config.toml
n_kv_head = 8
activation = "gelu"
norm_eps = 1e-05
attn_scale = 0.125
bias = "none"
init = "trunc"
lr_mult_qkv = 0.7
beta2 = 0.95
dataset = "wikipedia_en"
MLP neurons of a small language model. Each row is named by its layer, matrix (up: input weights) and neuron, and shows model dimensions 170-233. Each number is 128 + 24 x the weight over its row's rms, rounded and kept within 0 to 255.
A block is one neuron, or neurons of one layer that tend to fire together. After each block is what it responds to, as a language model described it from the Wikipedia text at the highest values.

L5.up103 [115 155 143 137 125 123 142 170 156  94 151 127 132 120 124 106 150 138 131 108 149 112  96 134 131 112 125 176 160 158 156 109 143 147 146 166 141 165 104 157 140 115 153 146 172 154  87 105 141 173 112  86  89  78 101 105 151 113 174 141 106 136 140 163]
Description: Past participles (or their stems and -ed endings) right after a form of be in passives, e.g. was appointed, be used, kill|ed.

L7.up36 [117  68 147 107 125 140  93 119 100 143 131 157 132 147  95 146 112 135 125 148 141 146 161 150 128 111 159 131 122 125 116 169 108 116 132 117 113 165 130 128 157 113 126 129 120 103 101 104 123 152 157 165 161 136 116 109 162 131 113 134 143 136 134 106]
L7.up701 [147 181 110  83 114 150  99 163 167 124  90 109 103 127 119 136 108  90  82 125 137 135 199 189 124 126  74 103 130 137 113 147 110 100 120 160 152 168 126 129  93 125 106 137 141 161  90 153 146 150 115 107 146 132 114 156 132  93 124 122  92 118 105 128]
L7.up757 [123 124 139 119 128 122 132 168 149 120 158  98 140 154 140 151 123 116 147 107 126 124  97 125 101  87 121 112 133 133 133 113 142 109  82 165 105 115 157 127 110 105 149 112 155 112  91 138 127 143 114 148 119  98 115 122 144 130  90 149 112 124 147  82]
L7.up1079 [103 128 103 152 120 140 121 134 145 155 115 158 103 150  82 140 116 124  94 153  88 160 156 142 128  94 102 201 147 126 154 123 178 113 124 110  94 148 150 164  94 142 177 122 145  90  86 150  86 142 177 145 127 140 166 100 170 134 122 139 124  94 153 105]
L7.up1202 [ 68 108 107  96 143 174 194 132 169 121 105 154 111 126 142 132 142 101 148 115 110 125 128 190 104 118 120 146 103 156 186 171 131 180 135 128  97 150  85 127 139 171 153 155 137 135 141 128 108 140 132 145 150 111  98 121 134 127 147  95 104 116 134 105]
L7.up1233 [ 77 121 109 136 162 105 125 170 149 150 101 128 149 124 124  98 123 134 146  97 117 125 155  98 130 101 147 147 118 153 127 105 144  92 153 125 100 131 106 146  94 118 176 123 156 148 144 119 152 183 125 150 156  83 120 116 125 111 134 156 121 167 128  82]
L7.up1273 [ 84 152  79 101 118 146 145 113 124 147 136  91 138 122  99 136 126 121 131 112 123 139 146 135 134  67 110 130 155 142 105 161 136 144 151  75 156 156 170 141 171 101 116 138 164  92 117 151 114 117 121 144 169 143 130 126 136 113 124 194 136 117  98 186]
L7.up1287 [ 81 133 110  89 148 143 133 128 136 127 125 149 139 108  70  99 138 146  89 142 125 146 131 123 170  84 133 133 129 161 128 167 151 141 106 119 125 151 142 149  73 136 110  91 136  98 133 104  81 131 106 150 155 130 146  90 130 147 115 110 131 117 156 148]
L7.up1361 [110 105 128  94 121 151 124 180  74 177 116 113 116 145 154 109 110 125 173 164 170  93 114 131 110 173 147 108 120 131 112 155 145 133 160 133 134 167 120 116 143 116 164 140 122 136 109 131 168 192 153 114 159 108 136 113 114 147 118 123 161 138 143 140]
L7.up1375 [145 114 140  87 136 101 115 118 127 126 119 105 153 140 154 160 131 144 103 134  95 125 115 112 149 113 115 130 160 117 131 139 123 118 150  85 102 148 126 184  97 124  82 105 134 147  96 131 147 101 134 167 158 103 130 114 133 123 131  96 122  98 130 156]
L7.up1381 [126 137  98 136 152 149 134 128 141 151 106  56 149 117 154 102 102 178 125 123 114 126 107 145 115 138 115 138 121 137 149 136 170 139 159 148 146 112 123 126 134 141 154  91 143 169  86  88 122 122 116 125 165  92 123 145 118 138 150 108 153 122 113 115]
L7.up1598 [169 151  85 169 119 130 139 140 144 148 103 124 115 121 106 127 141 151 150 122 121 128  86 174 121  86 110 164  94 128 129 101 150 104  94  74 152 100 122 118 130 126 122  83 142 135 108 134 120 104 114 102 132 146 126 100 107  81 157  95 145 107 136  81]
L7.up1649 [106  82 141 161 138 124 126 153  94 159  98  97 115  99 112 151 154 123 142 125  97 153  88 105 155 108  90  97 117 148 116 153 113 129 144 124 145 131 148  90 105  95  97 160 132 151 137 117 175 134 132 139 116 153 117 169  87 154 108 139  97 144 106 131]
L7.up1729 [ 59 148 116 125 110 122 126 160 156 105 108 165 136 147 140 123  99 151 142 137 128 145 128 127 104 149 133 150 124 136 164 146  97 105  97 121  83 120 119 132 125 132 134 129 142 150  73 152 134 129 156 135 139  60 111 130 135 100 132 135 145 139 119 114]
L7.up1739 [101 102  78 132 176 158 182 171 128 136  98 186 145 145 111 138 136 146 134  90 134 109 132 162 107 133 101 150 132 153 159 115 146 127 139  93 164 185 153 122 138  85 128 101 197 106  88 104 130 136 121 104 142 130  89 121 143 134 118  99 115  96 117 137]
L7.up1779 [139 115 101 132 153 152 125 144 111 152 111 140 125 138  93 142 108 117 146 131 156 162 124 126 132  94 124 184 135 118 132 153 151  82 102 136 126 125 138 133 131 127 135 130 112 117 143  90 140 172 122 145 170 110 153 119 138 154 124 125 126 117  94 137]
Description: Line breaks and table pipes right before the next numbered item or cell in track listings and stat tables, plus past participles after was/is, such as produced, published, defined.

L7.up114 [145 149 151 130 120 129 125 148 114 119  83 115 145 155 124 125 128  92 169 149 124  96 162 125 138 153 144  97 126 147 138 175 114 150 157 130 167  89 127 169 130 138 127  69 110  92 127 129 148 129 138 139 119 167 111 138 115  98 168 110 149 133  97  94]
L7.up467 [135 133 117 163 116 130 112 167 116 150 112 112 163  78 117 149 126 154 152 166 144 119 104 114 125 163 122  82 182 165 168 108 104 131 133 131 124  67 163 131 133 156 107 130 136 136  98 108 137 133 144 111 111 123 175 140 132 143 132 119 121  80 118 139]
L7.up520 [122 116 187 100 131 105 101 122 156 113 143 151 116 102  94 162 144  87 140  93 145 112 132 143 160 134 138  95 135 146 134 146 136 147 137 154 144 129 158 142 120 109 138  94 166 107 112 135 132 120 149 135 129 144 120 119 106 116 189  93 138 103 127 102]
L7.up534 [137 138 117 157 143 168 102 130 133 141 130 140 179 121 128 158  87 143 156 175 130 153 162 130 176 152 170 156 152 143 147 180 142 148 128 126  96  95 144 128 126 154  96 122 120 118 141 109 101 142 145 114 137 143 163 119 148 114 174 131  90 143 153 120]
L7.up731 [106  97 165 114 100 123 129 143 118 110 160 125 110 148 123 164 133 130 167 137 129 152 181 128 136 158 196  93 122 147 158 142 150 124 164 145 122 142 150 144  97 163 112 123 142 105  90  75 165 146 135 125 148 116 143 125 158  88 110 106 143  93 170 113]
L7.up788 [ 94 135 154 153 101 142 140 108 130 151  87 130 143 118 142 148 152 126 109 114 109 148 119 164 125 125 165 102  99 192 119 118 162 112 157 137 108 124 102 108 128 152 123 111 107 139 128 108  96 117 161 110 150 101 134 105 148  97 153  84 109 124 148 109]
L7.up818 [141 169 174 134 150 127 106 174 154 151  89 150 131 136  94 178 129 103 157 128 125 176 162 145 156 107 122 140  97 139 112 174 123 154 179 131 126 126 112 156  89 131 115  93 123 120 132 113 137 128 146 139 152  90 129 131 126  87 155  65  66  96 123  97]
L7.up958 [123 160 125 132 123 145 108 116 158 152 131 135 138 173 131 129 120 111 121 139 124 151 156 154 136 124 132 106 101 127 161 139 136 143 134 125 147 115 148 149 154 123  93 104 143 142 134  82 124 168 121 114 125 155 127 108 142 100  84  93 136  88 111 111]
L7.up1126 [ 91 144 131 143 137 113 133 109 143 147 115 134 151 142 142 124  99 125 136 122 116 121 127 149 170 148 186 137 115 123 115 149 164 110 152 133 110 104 183 131 141 159 111  64 132  86 145 128 132 128 134 128 124 117 147 147 151 144  99 111 112  98 123 130]
L7.up1170 [129  68 112 143 165 155 120 143 143 106 106 140 178 147  83 133  83  97 132 182 105 113 134 114 153 117 163 154 116 186 135 108 104 122 151 119 153 117 124 108 134 128  97 138 145  86  95 144 144 135 129 159  92 154 130 134 118 129 119  91 119 126 118  91]
L7.up1236 [108 120  90 123 114 154 137 142 169 145 155 130 139 164 120 183 125 115 106 112  91  99 144 113 144 123 122 105 140 159 114 148 141 136 143 130  87 116 121 138 165 113 147  90 124 126 117 160 157 103 152  91 114 165  96 131 191 111 152 115 123 130 103  90]
L7.up1275 [132 148 134 117 143 116 184 123 146 164 122 123 160 122 138 138  98 131 150 123 156 123 124  90 133 169 164 121 107 144 195 132 146 137 150 108 147 130  93 105 134 129 128 148 129 108 127 130 116 158 156 159  93 136 134 186 126 119 115  81 128 114 105 135]
L7.up1476 [123 119 118 115 132 152 140 135 161  90 122  99 127 164 138 134 150 171  85 102  66 112 135 144  99 116 174 122 145 121 150 158 116 133 129  81 119 136 141 117 150 137 140 109 134  99 113 130 168 106 108 118 151 120 167 106 123  53 147 105 134  79 112 130]
L7.up1695 [133 164 150 171 155 128  90 103  91 102 100  93 185 127 160 154  71 115  98 174 129 153 117 158 155 135 151 108 174 132 122 123 106 123 173 129 116  86 151 146 121 140 142 107 126 112 151 132 117 126 126 129 127 148 176  98 173 164 135  88 145 142 142 105]
L7.up1865 [117 126 129 126 148 119 169 136 156 121 141 138 151 155 124 116 107 155 101 128 105 108 139 124  95 111 163 146 122 151 137 152 123 157 103  67 106 116 131 146 140 103 117 161 141 111  93 123 154 142 117 128  76 122 115 110 137 118 124 111 145  92 134 172]
L7.up2011 [120 147 145 135 129 117 120 129  92 134 134 129 143 139 116 157 129 109 140 144 108  90 137 117 143 123 132  93  90 141 134 120 147 131 112  96 106 117 116 101 137 121 119 104 139 103 131 110 131 111 115  92 146 130 150 123 161 152 141 104  92  93 106 128]
Description: The last sub-word piece that completes a multi-token proper name, mostly surnames, as in Angel-ini, Ol-sen, Roth-rock, sometimes places or year digits.

L3.up93 [121 144 117 128 181 143 171 106 121 153 123 113 135 119 149 132 126 133 149 125 127 139 106 131 115  79 150 174 118 148 125 142 140 106 159 138  87 134  93 101 139 121 131 112 138 135 104  90  82 152 131 129 175 136 151 149 105  88 133 116  93 142 118 125]
L3.up119 [132  80  81  87 168 137 133 107 131 159 118 120 126  71 147 139  95 152 135 130 108 179 141 117 160 145 148 140 156 154 103 112 129 122 129 122 117 150 103 129  89 133 141 146 113 129 155 103 101 104 143 170 164 120 104 152 130 116  90 142 111  85 143 126]
L3.up1621 [148 124 138  80 124 145 133  99 167 115 128 118 135 112 108 100 106 160 129 158 120 151 140 136 109 112 157 126 103 136 122 101 167 173 151 122 130 153 108 140 144 115 141  81 158 116  95  75 129 137 149 149 135 120 120 126 120 148 163 114 128 110 125 113]
L3.up1810 [135 116 113 145 138 110 127 140 182 147 143 115 127 113 159 118 108 141 101 113 103 158 117 124 158  98 139 152 127 161 125 127 160 127 129 116  72 131 147 133 143 156 111 105 156 113 115 101 142 173 128 112 164 138 128 108 110 120 105  83 100 145 157 152]
Description: The opening pipe or line break that begins a new row in Wikipedia wiki tables, e.g. league standings, census, climate, medal tables.

L5.up1071 [141  92 127 143 130 112 157 126 118 157  85 117 134 135 136 176 172 119 136 141 122 133 146 104 128 107 121  98  73 130 134 182 105 130 158 142 155  65 135 115 139 194 101 120  71 163 150 146 153 125 154 134 124 130 185 162 124  90 135 128 140 123 125 117]
Description: Final or middle subword pieces that complete foreign-looking personal surnames or given names, e.g. Conc-annon, Rosamil-ia, Cucuzz-ella, Mart-ino.

L3.up647 [ 94 198 152 138 111 115  96 138 110 112 135 122 110 107 133 174 147 119 120 141 149 118 106 134 195 100 158 122 122 147 185 154 168 181 151 132 166 119 149 112 108 164 110 111 152 161 132 126 147 183 117 121 143  97 151 139 113 100 189  74 128 135 153  90]
L3.up852 [102 107 135  99 113 124 131 133 130 139 141 190 114 101 119 131 125 191 107 177 148 142 145 137 170 114 129 154 146 152 167 132 170 198 153 131 138  98 119 152 182 175 157 164 116 121 136 149 116 136 145 130 142 126 100 149 105 131 145 123 139  76 130 104]
L3.up1277 [ 96 140 136 135 117 113 105 159 132  86 116 130 131  79 157 177  97 157  88 144 125 140 124 171 119  88 144 145  87 163 157 180 148 132 131 100 135 143 159 118 130 161 124 137 166 128 132 125 168 175 103 181 128 139 166 106 155 113 131  73 146 129 135 135]
L3.up1707 [118 148 134 103 142  91 120  99 159 128 115 172 133 120 116 136 139 153 148 156 132 113 113 185 119 103 145 150 135 159 119 140 134 149 117 134 122 107 121 120 123 179 143  94 131 168 151 119 107 154 131 113 149 119 163 116 132 102 151  77  86 107 139 121]
Description: The last three digits of a four-digit year, tokenized right after the leading 1 or 2, as in 1941, 1916, 2015.

L7.up87 [124  85 143 138 149 175 114 148 128 122 108 115  97 127 123 135 122 149 109 123 124 122 135 111 136 103 104 114 157 163 183 140 127 158 138 102 121  80 117 166 166 123 135 141 152  95 125 138 169 120 163 123 103 121 143 163 108 138 138 113 112 152 154 131]
L7.up103 [118 112 118 184 149 137 121 130 140 102 116 129 127  97 161 108 115 159 115  71 142 163 136 118 142  96 122 137 137 170 114 131 200 142 130 118  98 112 120 149 149 159 134 132 124 144 105 158 154 155 143  76 117  99 135 127 163 100 141 136 100 138 163 148]
L7.up362 [147 105 120 177 144 154 108 114  96  95 148 158 106  77 114 128 127 163 129 128 173 165 106 132 160  98 153 156 144 159 151 162 117  78  93 123  88  97 146 156 158 120 122 160 101 143 147 131 134 129 153 107  96 135 117 138 107 115 154 135 146  96 130 149]
L7.up516 [105 126  94 109 111 166 148 126 132 175 135  84 119 132 120 130 142 168  97 139 131 136  67 160 112 122 160  97 132 172 145 133 122  84 103 164 136 137 143 138 132 137 105  50 127 134  76  88 129  87 154 100 165  93 127 142 116 100 110 142 133 145 122 150]
L7.up751 [ 91 139 102 160 116 168 126 154 128 130 136 121 121  96 138 191 118 138 134 126 158 133 140 127 128 125 133 131 143 117 149 116 177 181 160 158 125 135 128 158 110 143  98 134 132 110 145 160 183 114 143 139 141  80 122 115  93 132 101  99 131  84 132 143]
L7.up798 [108 162 114 114 150 122 133 133 125 120 147 137 178 150 179 100 145 117 100 129 126 125 184 115 143 124  97 102 123 149 110 146 138  84 115 112 118  90 106 149 160 115 148 124 120 135 143 143 107 114 100 127 132 131 136  84  79 131  90 109 124 152 137 142]
L7.up888 [ 97 153 114 135 111 131 106 129 127 152 123 144 139 118 126 148 157 139 134 124 137 147 128 126 101  97 140 136 125 137 154 148 100 155 131 144  95 118 165 118 141 144  99 129 104 107 139 118 112  92 151 107 136 132 136 151 105  53 162 117 104 148 123 113]
L7.up906 [105 144  64 133 138 142 122 117  83 128 107 146 175 140 118 130 145 121 115  78 110 146 166 134 145 100 143 104 107 150 168 112 116 120 108 153 135 107 149 145 147  76 138 144 136 128 107 150 158 129 151 153 151 113 147  94 162  75  91 150 105 140 109 120]
L7.up1151 [ 89 186 126 140 120 117 159 144 108 145 137 125  71  68  94 111 143 141 130 128 104  98 101 141 109 125  89 159 158 119 158 171 111 150  95 111  85 125 127 161 135 140  98 114 113 124 122 149 128 103 168 105 120 130 122 110 122 139 149 132 149 100 136 175]
L7.up1674 [134 103 125 119 122 162  95 132 118  95 120 107 126  92 119 152 107 137  91 107 161 156 101 140 146 171 137 131 171 143 121 119 111  98 139 144 152 133 104 149 124  92  79 128 124 119 105 130 131 122 107 146 121 117 121 119 109 108 108 133  95 110 163 156]
L7.up1750 [121 155 102 163 166 153 166 141 136 125 120 174 112  99 144 128 140 112 164 131 119 134 131 175 107 156 131 133 139 164 119 111 124 101  91  88 118 116 129 119 160 129 145 110 136 133 100 133 174 121 118 140  99 127 109 125 135 103 116 126 118 102 146 102]
L7.up1766 [ 73 123  85 148 172 128 135 157 135 157 121 134  96 121 150 146 138 143 122 110 112 118 128 133 148 128  90 130 139 119 101 124 144 129 111 127 123 182 104 154  84 136 138 141 124 127  91 154 144 126 157  95 116 123 140 180  98  72 119 141 103 109 140 184]
L7.up1774 [173 125 171 119 180 137 138 106 121 134 117  75 133 145 127  91 108 125 120 103  96 178 157 130 129 132 145 109 127 103 109 135 155 134 134 132 143 138 118 139 137 125 124 111 133 136 113 112 132 117 144 124 144 114 151 140  99 103 140 122 126 135 126 136]
L7.up1812 [123 112 100 157 115 153 137 119 171 122 143  68 124 136 119 106 119 127 112  75 135 154 165 135 152 113 132 121 150 136 106 159 150 124 130 115  85  93 109 162 140 159 140 156 106 144 142 138 135 112  79 136  83 152 140 102 145 145 140 124  72 108 129  95]
L7.up1861 [ 87 156 138 141 103 166 120 153 129 130 110 135 178 118 109 121 100 111 131 138  91 121 168 112 127 109 120  59 165 127  93  94 141 149 116 143 144 175 168 133 184 131  72 142 125 118 123 137 135 147 139 128 144  62 181 127 105 120 102 131 121 141 131 192]
L7.up2041 [ 99 106 150 120 131 117 136 148 139 122 141 116 141 136 144 162 151 109 137 120 137 150 118 136 160 102 112 159 169 137  86 154 131 130 120 103 137 160 112 115 116 155 138 146 112 158 152 151 127 134 106 107  99 148 154 112 163 145 143 122 139 132 124 102]
Description: Digit pieces inside multi-digit figures, plus LaTeX tokens in physics formulas and Markdown table header cells, e.g. $270,000, \frac{, Source | Rating.

L3.up1393 [116  87 131 157 155 122 104 140  93 102 116 106 170 119 109 154 121 143  94 113  77 168 156 143 131 120 107 167 108 110 147 119 144 125 134 118 122 114  87 153  92 141 121 164 138 122 118 127 159 113 140 139 109 157 118 153 158 135 142 100 125 126  95 184]
L3.up1423 [145 122 118 113 112 108 129 142 119 118  97 142 134 100 171 179 124 119  91 155 176 123 150 136 174 116 110 126 134 145 160 164 108 123 167  76 108 155 125 158 131 114 119 123 124 116 124  92 152 151 190 124 114 140 167 138 158 103 122 147 105 145 119 103]
L3.up1563 [130 134 100 133 133 112  95 105 115 147 159 103 134 117 136 146 121 161 120 102 121  91 142 118 106  78 125 146 104 163 125 127 131 101 122 157 135 182 103 138 124 127 123 126 189 168 165 100 130 103 116 137 148 104 158 112 107 125 113 147 132 146 111 130]
L3.up1610 [111 122  70 154 145 107 160 105 156 117 119 108 166 115 144 131  89 167 141  91 142 136 102 146 127 117 102 140 136 171 151 150 149 133 197 118 132 127 108 131 147 125 103 147 101 112 128 119 128 126 130 118 127 150 143 129 195  94 116 121 125 138 109 140]
Description: Digits and labels inside templated statistics, especially decimals in election-result tables, census demographics and climate or infobox tables, like 1.3, 71.3%, median income.